{"num_hidden_layers": 8, "hidden_size": 768, "num_attention_heads": 12, "num_key_value_heads": 12, "head_dim": 64, "intermediate_size": 3072, "vocab_size": 49299, "hidden_act": "geglu", "norm": "rmsnorm", "norm_place": "pre", "norm_eps": 1e-06, "positions": "rope", "rope_theta": 10000.0, "rope_fraction": 1.0, "qk_norm": false, "attn_scale": 0.125, "bias": "none", "tie_word_embeddings": false, "parallel_block": false, "init": "uniform", "init_std_qkv": 0.0139, "init_std_o": 0.0, "init_std_up": 0.0139, "init_std_down": 0.0, "optimizer": "adamw", "learning_rate": 0.000785, "beta1": 0.9, "beta2": 0.95, "weight_decay": 0.47, "lr_head": 0.00731, "max_grad_norm": 0.5, "warmup_steps": 344, "schedule": "wsd", "decay_fraction": 0.62, "decay_shape": "linear", "final_lr_fraction": 0.0, "batch_tokens": 262144, "max_seq_len": 2048, "doc_mask": false, "train_tokens": 907500000, "max_steps": 3462, "dataset": "wikipedia_en"}
MLP neurons of a small language model. Each row is named by its layer, matrix (down: output weights) and neuron, and shows model dimensions 400-495. Each number is 200 + 30 x the weight over its row's rms, rounded and kept within 0 to 999. A neuron's up and down rows have the sign that makes its largest values positive.
A block is one neuron, or neurons of one layer that tend to fire together. Before each block is what it responds to, as a language model described it from the Wikipedia text at the highest values.

Responds to: Commas, semicolons, "and", and line-start dashes that end one person's name and begin another in name lists and cast lists, e.g. "Lasorda and", "Babu,", "- Richard".
L5.down240,175,192,198,197,201,162,139,197,200,177,170,242,224,175,205,196,206,204,242,177,211,194,175,151,198,136,159,289,182,173,216,284,198,199,233,206,170,193,285,200,179,205,227,145,175,175,176,179,212,176,192,156,207,232,176,180,158,272,173,243,125,185,203,199,166,208,247,180,187,170,154,191,266,214,175,209,164,177,195,156,241,179,215,149,241,177,171,225,230,219,230,253,183,259,142,205
L5.down1424,163,192,191,233,211,218,171,191,180,267,170,196,285,174,231,210,200,196,164,184,201,151,180,191,211,145,197,132,193,210,201,204,147,217,195,183,213,202,256,184,179,209,209,227,217,202,200,259,188,194,140,213,261,263,244,234,181,190,201,202,176,167,199,224,171,207,202,189,222,194,194,235,253,158,228,231,162,177,237,195,222,189,206,191,247,211,172,224,181,205,158,229,215,201,203,206
L5.down1898,189,215,209,199,213,172,229,241,227,239,259,147,184,230,237,171,259,200,187,199,239,145,199,181,161,210,230,213,179,225,187,171,210,154,241,182,199,246,192,216,257,205,203,141,223,227,185,164,176,200,219,215,225,211,211,152,207,214,182,208,181,162,165,186,184,193,236,176,140,172,218,214,181,200,214,217,192,242,225,227,221,232,192,211,200,158,231,209,192,186,222,172,192,184,201,210
L5.down2845,234,236,232,193,204,189,223,204,235,254,190,172,188,213,235,175,236,248,249,207,181,212,188,256,184,190,204,224,228,151,219,221,204,197,196,170,188,227,220,232,235,164,203,208,218,208,153,193,192,178,183,222,194,151,170,189,229,235,174,203,155,168,148,179,188,222,193,205,174,193,194,225,202,216,172,228,229,197,236,211,204,228,228,177,253,226,175,247,194,189,231,133,170,177,166,215

Responds to: Subject or field nouns inside proper names of organizations, ministries, leagues or labels, as in Croatian Football Federation, Department of Transportation, Columbia Records.
L2.down378,159,207,218,225,165,216,247,178,208,213,201,172,203,238,176,257,230,149,170,210,200,191,219,205,164,255,187,131,215,207,196,231,211,211,227,188,206,236,196,211,212,191,205,187,217,154,223,202,152,225,224,190,204,210,169,213,208,234,217,207,125,242,168,238,154,184,210,217,111,203,180,201,232,228,163,250,193,246,238,227,157,193,222,152,161,175,182,231,245,151,215,200,219,235,209,238

Responds to: Semicolons ending an item in flattened lists, infobox fields or table cells, e.g. "Idaho;", "presenter;", "0;", "No;", often fused to the item's last characters.
L2.down2591,188,175,182,217,219,176,176,183,207,201,188,200,229,220,180,197,198,188,212,222,210,174,231,229,187,175,218,167,205,187,163,132,167,220,163,199,170,210,209,177,192,228,164,198,207,209,243,207,211,181,225,188,238,246,223,151,216,267,183,117,189,226,237,202,155,195,238,91,155,207,255,208,248,186,195,167,215,217,158,232,176,193,207,190,182,197,173,197,238,192,196,204,197,164,216,154

Responds to: Mostly also placed right after a sentence's subject to add another fact (The police also, The museum also), plus relative which after a noun.
L2.down951,230,199,156,105,233,245,184,250,233,188,209,191,196,216,251,191,194,162,198,257,242,254,226,158,237,207,178,230,177,136,212,196,202,213,191,244,171,214,197,192,215,206,167,181,244,250,218,178,173,196,201,169,225,190,224,214,189,210,166,190,189,227,217,191,210,267,213,250,242,224,232,201,225,227,173,241,237,209,157,223,238,167,150,228,194,210,230,164,212,268,209,217,221,203,166,224

Responds to: Fires on determiner-like words before a noun phrase, chiefly "such", also "their", "both", "between", "same", "so", as in "no such thing", "such orders", "both genomes".
L3.down246,236,233,165,198,215,209,182,238,193,251,188,207,224,136,190,206,162,215,228,187,177,186,175,192,248,203,171,246,220,167,217,246,205,243,203,202,194,201,170,201,186,195,198,221,157,196,221,237,232,228,249,193,217,167,202,131,229,209,196,189,212,192,216,231,179,212,169,191,220,214,252,175,176,247,160,183,195,180,172,209,200,180,201,206,191,207,234,113,199,220,256,203,180,212,215,267
L3.down413,230,217,229,189,197,217,221,122,161,202,202,181,200,223,228,224,174,239,240,196,212,249,197,224,191,245,190,226,200,170,213,168,216,262,195,269,249,223,269,198,186,162,137,240,210,274,187,176,158,165,250,244,221,270,190,164,237,160,216,227,241,268,195,174,174,242,229,196,202,209,247,217,200,234,151,233,167,221,260,185,247,158,215,171,204,144,175,174,159,129,234,206,228,176,180,180
L3.down2026,165,197,160,162,194,220,136,249,105,279,152,194,177,153,215,236,223,155,224,204,182,221,199,175,169,252,207,265,221,147,226,185,201,213,192,235,174,186,170,272,181,216,143,190,156,216,197,196,216,232,202,226,213,236,246,183,198,223,236,167,181,185,218,186,243,223,183,161,192,244,197,210,210,175,213,207,246,163,224,198,179,189,179,200,179,173,182,216,174,252,209,193,208,163,212,199
L3.down2478,247,239,172,199,250,218,235,196,193,222,229,148,209,192,203,219,181,213,212,197,215,250,242,213,230,181,140,140,152,229,211,154,249,178,183,256,217,214,212,228,264,196,236,207,179,221,216,205,191,219,238,209,202,200,192,177,196,221,174,215,249,195,149,153,203,220,152,185,198,208,178,185,192,193,187,197,190,217,224,217,204,212,225,195,221,183,199,171,218,200,156,193,182,220,257,224

Responds to: Abstract nouns for a kind, aspect or amount that usually take an "of" complement, e.g. concept, shape, varieties, portion, name.
L2.down831,220,235,213,166,183,228,202,225,170,164,225,192,189,192,237,156,207,202,194,177,220,209,151,212,211,210,148,238,192,177,240,243,210,188,243,183,182,249,204,162,204,183,242,191,239,173,177,207,221,241,257,248,176,161,220,189,205,194,219,181,232,224,168,171,195,237,227,271,192,217,183,196,190,162,214,150,219,218,218,204,216,201,202,209,148,217,198,189,156,207,169,178,169,186,218,265

Responds to: Verbs of performing, playing or competing right after a performer, athlete or team is named, such as played, performed, recorded, plays; also stray table separators and parentheses.
L5.down741,199,228,187,203,232,154,212,180,183,180,197,203,248,214,239,182,174,201,241,241,191,206,159,194,174,193,237,169,226,237,238,184,301,209,211,214,172,215,227,225,247,186,228,148,150,210,154,194,202,190,172,216,143,220,198,181,205,164,183,148,169,185,214,163,186,201,213,216,247,232,246,194,168,209,196,203,247,131,228,189,216,157,169,187,188,224,199,195,192,174,149,208,222,170,173,195
L5.down1376,239,173,152,194,199,188,168,193,215,195,203,217,169,216,169,243,153,175,218,184,192,238,239,217,228,231,188,140,188,228,212,219,230,238,186,195,182,147,205,204,256,224,167,192,197,232,212,228,237,240,216,251,176,155,187,160,199,216,200,257,166,222,208,208,192,246,252,234,132,183,163,204,261,147,210,199,214,151,224,222,177,240,190,132,210,139,179,224,201,262,203,176,192,182,204,250
L5.down2271,201,175,197,245,192,172,290,167,200,209,223,249,152,177,208,193,182,220,180,236,208,186,227,193,240,221,224,135,211,208,199,222,265,214,184,207,206,157,219,222,235,175,249,160,185,199,191,199,167,225,152,191,205,194,183,219,171,198,204,244,191,233,150,141,231,186,197,195,181,178,165,173,225,246,220,150,169,202,199,186,179,169,180,184,200,180,170,162,192,222,156,172,201,209,167,208
L5.down2914,205,227,191,192,185,156,186,225,214,228,175,247,186,205,215,187,166,219,166,155,272,157,200,189,226,170,277,242,220,204,212,241,203,249,261,221,174,224,225,212,193,210,217,221,135,182,157,156,189,214,229,197,196,165,164,196,223,185,192,184,167,223,181,199,200,243,235,187,223,199,211,205,219,206,214,125,190,193,210,285,259,191,178,232,211,157,146,198,220,245,160,233,196,189,279,214

Responds to: The first word after a sentence's subject (main verb, modal or also), e.g. "Laura Fries of Variety commented", "The police also"; also table-cell entries after pipes.
L3.down114,186,169,246,222,149,245,190,202,228,185,169,194,223,209,200,200,188,203,195,255,230,175,142,160,189,247,222,185,232,230,179,232,256,197,229,201,251,183,144,223,165,213,131,258,212,182,220,173,183,223,184,207,142,191,224,180,211,172,250,162,201,218,204,193,184,249,198,210,248,233,223,236,204,240,209,221,124,203,165,187,165,229,176,192,188,176,195,197,242,207,160,154,209,219,222,165
L3.down229,213,194,187,179,188,172,184,231,217,170,182,181,212,186,181,188,172,186,217,211,170,216,208,165,217,234,217,180,230,239,207,144,215,198,180,214,234,208,171,202,171,199,142,216,205,203,238,175,233,189,208,204,207,209,208,200,191,162,200,195,245,209,252,223,228,201,181,185,250,206,209,226,204,227,196,178,273,230,167,209,173,205,131,176,184,238,224,214,200,229,206,215,167,182,172,201
L3.down438,239,236,202,214,203,190,206,143,227,138,193,232,206,172,200,212,231,158,148,194,179,242,195,202,225,159,175,184,215,202,236,171,157,179,165,180,221,231,235,184,156,182,185,229,223,240,242,219,169,169,158,188,169,199,142,216,176,197,195,209,188,201,254,175,158,265,173,172,268,209,247,181,217,176,184,184,219,238,204,203,187,225,196,194,193,191,210,145,190,186,184,223,156,219,212,195
L3.down1004,160,228,212,231,202,200,173,208,216,244,203,153,196,179,181,222,209,151,180,198,230,195,188,165,132,199,213,220,207,174,218,224,186,169,195,167,235,224,185,211,226,195,197,230,211,201,226,154,209,227,206,208,218,224,157,126,217,197,186,216,231,178,210,209,200,198,190,211,183,184,197,189,185,212,203,195,188,205,192,167,243,215,232,173,197,145,218,206,224,232,214,194,207,199,197,208

Responds to: Mainly bare "have" after modals or "to" (would have, could have, believed to have); weaker on "and", "while", and table "|" cells.
L3.down547,203,175,223,179,202,156,170,196,199,159,198,197,125,187,247,151,188,171,192,208,212,167,239,234,181,281,237,194,195,201,139,192,157,122,230,175,229,168,239,230,213,208,213,257,230,179,216,211,240,206,154,201,188,210,174,236,237,196,259,212,204,217,212,213,230,256,210,221,164,199,182,233,207,218,262,206,185,199,178,243,200,265,136,194,207,201,228,191,235,210,202,252,216,177,190,178
L3.down1309,178,210,184,155,159,160,200,192,171,167,209,214,193,211,197,242,184,225,172,207,223,255,206,226,173,243,186,164,201,240,233,154,259,204,180,216,191,196,185,166,237,186,225,248,173,182,224,216,194,238,220,217,195,134,160,233,205,249,217,199,234,146,236,197,192,229,244,162,238,205,167,205,187,181,218,209,151,202,184,183,186,169,157,186,218,196,180,156,221,251,236,229,215,176,250,210
L3.down2195,209,206,187,209,206,155,223,198,162,158,147,182,176,210,166,203,182,229,179,184,204,178,189,190,226,245,142,160,168,191,204,181,265,153,205,183,225,222,182,238,227,187,204,185,220,192,186,209,188,219,219,221,205,179,205,208,187,188,217,225,185,164,217,170,179,195,190,182,222,215,152,191,216,221,202,210,205,210,187,190,190,204,222,209,179,192,131,179,183,218,236,191,207,144,230,258
L3.down2954,193,215,190,214,186,181,180,215,170,168,158,211,214,261,168,191,195,188,224,188,198,187,239,182,192,187,138,213,239,194,162,160,200,197,212,194,193,201,214,289,264,142,244,250,228,270,236,220,193,226,196,247,203,168,155,176,200,185,200,221,150,186,239,233,271,188,195,188,178,196,168,212,228,237,226,221,221,201,226,233,164,214,156,212,209,204,183,141,193,238,190,183,224,220,196,209

Responds to: First words of fixed multiword phrases that need a fixed next word, mainly "such" (such as), plus both, same, far, time, latter.
L2.down2553,228,193,171,201,113,144,225,250,193,240,211,171,219,251,187,218,185,206,185,229,223,208,146,230,217,168,232,199,201,224,174,188,201,161,195,199,187,221,158,186,202,189,179,201,196,165,198,215,176,212,214,199,201,190,242,146,178,241,178,225,217,201,213,257,208,285,156,153,212,183,238,163,240,173,197,193,229,189,240,196,170,188,166,193,166,200,172,146,168,137,196,236,166,221,229,199

Responds to: Tokens that finish a highly predictable word or set phrase: inner word pieces (rapp-ro-chement, ranc-her, fire-pro-of) and closing words (best known, tight end, such as).
L5.down774,199,224,202,195,209,198,176,205,226,253,192,234,217,183,162,152,150,178,209,171,200,208,202,251,255,227,193,195,191,186,145,192,202,215,221,204,183,173,227,156,224,222,210,211,204,186,210,178,227,182,191,256,164,250,198,155,223,187,175,185,123,151,215,126,132,264,212,243,185,187,222,156,174,143,220,196,152,230,215,214,170,208,176,174,189,183,243,171,242,175,225,194,206,172,249,232
L5.down1585,201,227,203,193,238,216,235,229,118,197,175,173,195,168,227,239,187,207,167,189,221,224,273,194,217,225,178,220,150,203,229,221,209,204,201,244,204,230,147,216,232,171,198,235,159,212,220,149,243,167,183,220,169,196,187,175,207,232,163,196,240,192,155,188,214,281,161,173,224,213,223,191,180,257,221,223,150,237,215,180,201,153,119,220,215,182,191,173,190,220,169,230,160,168,268,194
L5.down1936,177,181,192,183,210,174,209,177,187,218,149,214,167,214,210,169,192,144,193,166,187,205,254,229,214,251,193,202,193,205,196,239,184,197,217,219,204,128,245,206,237,235,226,155,192,199,226,190,171,188,215,258,169,198,185,221,188,196,168,229,194,196,215,185,262,254,226,153,199,240,187,240,274,196,219,211,222,198,153,223,213,205,158,182,170,236,215,166,183,210,182,165,168,206,158,194
L5.down2871,240,235,216,234,190,145,180,202,275,155,222,174,232,147,210,224,223,177,145,196,191,212,221,238,220,211,204,222,223,151,191,271,217,233,225,230,206,191,212,190,198,223,178,180,144,231,215,218,182,149,184,178,217,248,210,173,156,136,192,146,226,154,199,137,162,294,180,232,182,225,208,248,242,181,215,207,159,200,182,196,221,229,168,200,131,185,144,241,210,171,225,228,184,217,227,178

Responds to: Forms of have as the verb right after a subject, modal or relative pronoun, as in may have been, which had expanded, which has been; also other main verbs there.
L5.down745,241,210,210,219,242,207,180,187,208,161,219,209,221,178,152,166,227,193,246,200,215,161,163,180,173,210,197,273,150,224,199,246,207,209,210,159,211,193,223,261,205,209,151,207,210,173,187,178,248,189,142,177,200,185,161,222,245,203,166,229,165,199,192,173,141,167,200,212,249,187,207,208,223,200,200,183,217,210,229,211,165,242,226,188,245,188,170,220,192,197,156,218,206,170,216,166
L5.down2669,191,190,170,152,247,245,177,181,154,184,211,220,201,201,224,221,225,237,175,166,149,217,217,189,198,224,205,232,166,196,164,172,234,185,236,204,204,227,222,225,207,230,173,208,231,196,153,173,210,204,206,166,212,210,249,252,241,209,227,162,267,236,206,184,192,219,192,245,176,205,210,222,199,172,208,175,230,205,166,198,249,231,147,171,259,214,227,175,208,210,183,191,193,212,220,164
L5.down2766,216,191,208,209,231,184,208,216,254,197,236,201,192,201,210,203,173,216,226,196,200,247,238,175,199,172,190,226,156,243,187,184,188,240,257,250,189,212,228,230,250,188,221,185,229,216,184,157,177,225,210,211,211,185,153,224,194,169,255,239,222,176,200,154,199,178,219,185,205,228,236,179,196,275,231,179,233,189,195,204,205,182,216,190,190,224,226,207,222,217,221,181,193,197,203,198
L5.down3051,224,264,199,177,234,262,163,198,185,216,238,211,170,229,170,174,199,157,200,192,194,190,213,226,206,251,223,174,236,244,235,235,224,202,207,202,233,193,176,216,176,189,174,181,213,266,200,234,205,140,230,193,214,213,203,165,209,249,157,167,199,228,235,261,180,164,172,176,213,180,146,238,191,178,186,201,252,181,185,196,187,195,144,205,185,191,168,204,229,173,159,179,201,212,182,189

Responds to: Words in music, film and TV articles about recording, releases, debuts and awards, such as recording, production, made (his debut), single, CD.
L3.down17,247,223,216,215,226,199,212,218,145,233,179,207,190,237,206,188,175,202,169,188,211,170,145,221,204,158,203,117,153,186,246,204,213,185,214,181,223,172,175,198,170,159,224,247,176,237,212,234,196,194,196,210,239,201,176,199,150,139,215,215,197,186,217,155,218,208,201,220,170,184,197,195,186,193,197,202,229,169,199,168,189,200,197,210,209,211,156,205,211,180,186,174,189,257,201,233
L3.down293,194,185,215,185,134,186,230,161,191,170,177,204,225,215,195,212,217,164,176,224,217,255,199,203,249,216,240,178,187,271,238,158,185,190,216,234,170,208,197,214,132,163,166,214,189,198,154,193,182,201,182,184,216,174,240,234,248,172,195,210,259,242,244,213,198,235,199,190,220,202,168,135,240,183,181,156,216,222,197,218,173,211,224,198,196,132,252,210,218,219,249,216,218,198,196,199
L3.down1135,210,267,214,178,192,244,201,168,229,219,198,152,232,161,170,195,174,175,224,185,242,206,177,258,255,204,162,173,201,166,163,224,232,199,196,224,153,239,218,182,228,193,208,185,215,206,160,172,251,235,200,177,190,235,143,202,244,225,190,193,204,221,168,173,199,200,212,189,184,175,234,231,220,180,171,182,181,198,194,182,208,250,233,192,147,160,191,177,222,203,186,152,211,214,171,214
L3.down2013,225,202,217,165,239,166,227,237,182,177,200,162,216,231,228,192,236,202,195,228,205,206,217,143,202,185,229,205,216,251,247,238,178,195,142,243,203,243,170,218,217,209,183,204,148,143,221,162,224,228,224,233,207,214,173,153,243,193,246,253,210,249,193,193,213,211,190,162,193,176,190,193,202,207,217,165,179,218,198,183,169,214,215,267,191,161,206,215,192,219,210,181,230,225,174,212

Responds to: Closing punctuation ending items in infobox or table lists, mostly semicolons and closing parentheses after years, e.g. "(2013–2017);", "(aged 82)", "Actor; comedian;".
L3.down312,239,192,257,191,203,201,197,218,203,183,223,249,216,194,198,209,170,175,177,208,198,158,172,170,199,164,156,202,216,191,232,212,226,140,170,194,194,219,215,191,168,219,169,237,173,245,214,181,200,210,169,220,207,199,199,171,233,196,211,180,191,192,243,218,207,183,231,172,205,192,212,175,222,207,205,207,154,255,192,217,239,166,236,207,240,230,181,195,211,237,201,213,193,193,214,194
L3.down1341,198,147,228,172,225,138,151,169,212,159,189,244,243,189,175,218,167,165,166,209,185,156,149,186,155,167,157,213,194,209,236,189,222,200,170,149,148,169,151,162,206,239,246,193,202,235,189,243,256,240,211,212,224,197,254,202,182,179,169,172,159,218,172,167,181,217,196,178,232,172,166,176,250,167,195,226,223,167,226,160,209,203,188,234,216,151,220,170,161,214,203,236,199,235,223,178
L3.down1936,219,202,222,181,168,161,236,169,180,199,202,135,202,212,236,207,228,216,215,204,234,199,219,146,221,177,191,237,181,216,264,214,192,195,194,202,192,180,192,175,210,269,187,201,225,233,202,199,231,147,171,185,201,217,189,143,133,216,193,202,201,201,200,184,186,206,193,132,211,215,179,158,186,256,144,172,198,220,188,217,211,172,177,258,203,210,225,230,139,197,201,160,251,163,219,224
L3.down2517,187,168,217,169,174,197,204,158,206,176,246,200,185,233,189,178,215,245,253,192,141,225,181,241,240,181,180,177,229,204,153,198,225,238,206,149,226,224,212,163,209,160,189,195,166,273,196,219,184,212,187,168,182,209,224,184,249,183,225,227,239,168,200,164,227,289,226,257,222,204,143,246,237,203,197,162,190,230,222,164,185,217,249,164,251,232,199,167,182,230,187,171,203,182,162,160

Responds to: Column separators (|, /, ;, :) right after a team, club or player name in sports stats tables, before numbers, e.g. Avellino |; weaker on "to" after persuaded/orders him.
L5.down909,170,193,229,188,253,227,175,209,171,155,200,186,186,133,183,186,213,209,190,160,219,213,213,209,214,214,215,139,198,204,174,203,176,183,244,189,200,219,185,199,199,129,223,256,204,156,179,182,182,236,210,230,228,196,204,226,175,152,191,202,154,197,178,203,199,182,180,186,197,191,205,181,181,234,214,156,182,207,232,186,205,235,218,171,195,167,199,215,208,237,234,173,291,230,176,191
L5.down1570,185,219,217,256,196,186,186,211,179,257,203,188,190,221,124,195,234,204,209,244,210,207,234,160,216,195,225,204,206,237,235,160,231,228,210,160,175,235,196,209,204,196,225,227,176,206,197,189,236,177,172,168,193,232,223,185,186,200,189,213,184,170,243,205,180,187,228,110,204,183,189,209,155,207,227,176,227,169,181,245,147,170,185,212,247,240,184,188,188,180,254,262,215,178,224,257
L5.down1881,178,213,233,237,204,248,236,222,294,184,169,155,174,154,160,188,187,128,140,175,148,182,218,223,174,213,135,220,190,263,167,160,196,149,249,210,187,182,193,163,242,253,198,168,235,172,241,175,230,181,168,203,215,187,214,255,168,206,202,206,166,124,178,233,184,241,245,198,261,241,172,204,223,284,240,164,237,229,190,153,184,187,192,213,177,215,233,280,196,226,215,196,169,233,188,213
L5.down1889,202,207,199,187,231,195,212,228,199,210,219,189,190,183,199,167,241,206,212,170,199,235,246,157,274,171,177,214,197,230,260,172,173,185,233,153,212,172,258,238,184,222,160,243,223,204,164,169,212,260,219,160,222,161,197,211,182,190,221,222,195,144,173,225,187,211,224,181,227,206,174,234,166,194,229,208,165,205,217,180,234,172,186,191,262,193,195,211,187,248,218,208,189,204,164,275

Responds to: Forms of have, especially as perfect auxiliaries after a subject pronoun, who, to or may, as in he has done, to have been, who had inherited; sometimes 's or is.
L2.down2308,212,186,194,172,227,203,192,179,168,193,211,245,191,233,136,220,156,207,212,221,203,197,271,191,207,208,212,209,185,168,216,224,211,224,195,225,179,252,247,180,162,246,195,192,187,214,214,167,212,219,206,183,193,236,215,159,209,164,191,171,180,199,191,223,202,182,155,172,189,226,211,247,257,141,191,207,223,154,253,185,170,185,134,182,169,180,237,196,183,186,165,243,226,223,258,152

Responds to: Generic nouns naming the article's main work or event right after "the", such as song, album, season, game, plus closing quotation marks ending titles or quotes.
L2.down561,229,226,216,188,207,160,257,236,162,231,210,204,128,218,227,165,226,176,212,206,169,196,215,161,192,210,192,222,149,236,227,196,234,241,168,208,207,150,227,213,206,159,181,184,198,201,200,207,218,193,225,233,199,161,214,164,160,188,189,184,188,152,206,143,173,183,215,160,204,187,236,223,154,186,142,153,208,196,196,212,170,180,193,184,175,210,187,223,174,187,214,169,178,166,223,198

Responds to: Fires on the first word of the verb phrase right after a subject or head noun, often auxiliaries, adverbs or infinitive "to", as in was, also, to, regularly.
L5.down932,188,208,207,162,262,235,230,164,182,169,228,167,201,153,193,157,192,181,246,198,234,177,212,189,209,220,192,154,190,176,199,189,170,230,247,221,186,161,227,251,199,205,169,223,164,221,209,196,185,204,207,226,193,219,173,235,216,175,200,224,223,230,228,153,209,211,216,219,259,219,204,215,214,165,265,190,164,209,242,194,225,256,254,151,164,199,273,260,260,237,209,153,207,245,182,221
L5.down1644,198,200,184,210,198,242,130,210,230,196,234,141,167,190,215,209,254,196,202,270,236,205,188,199,206,174,221,122,177,211,193,169,168,221,167,204,226,167,231,202,187,218,157,265,191,222,226,180,195,176,214,236,209,241,218,220,225,191,216,209,201,184,137,239,217,198,224,186,296,207,206,182,235,196,178,240,219,182,232,183,168,228,239,215,199,162,230,213,203,261,188,202,253,184,239,207
L5.down2178,255,167,177,161,179,199,250,194,239,205,172,167,239,134,193,165,213,150,256,242,202,165,218,174,227,248,196,184,188,179,209,210,198,202,205,174,155,177,162,218,192,156,222,214,194,210,204,178,197,218,159,200,172,174,130,190,148,139,178,224,160,212,114,181,205,263,161,204,237,233,233,211,220,253,194,203,168,177,208,192,207,191,203,197,210,161,201,208,239,185,175,172,181,199,161,177
L5.down2946,181,189,200,144,180,239,198,217,227,238,194,226,180,176,235,162,250,181,232,169,170,231,183,221,226,223,176,227,223,201,239,202,208,162,195,216,240,153,205,266,200,199,197,165,218,192,198,180,211,246,192,232,202,123,185,235,181,216,248,184,207,173,157,218,200,199,177,208,217,172,193,225,186,183,197,139,170,214,177,174,207,174,242,182,235,167,200,218,183,222,211,199,189,199,197,175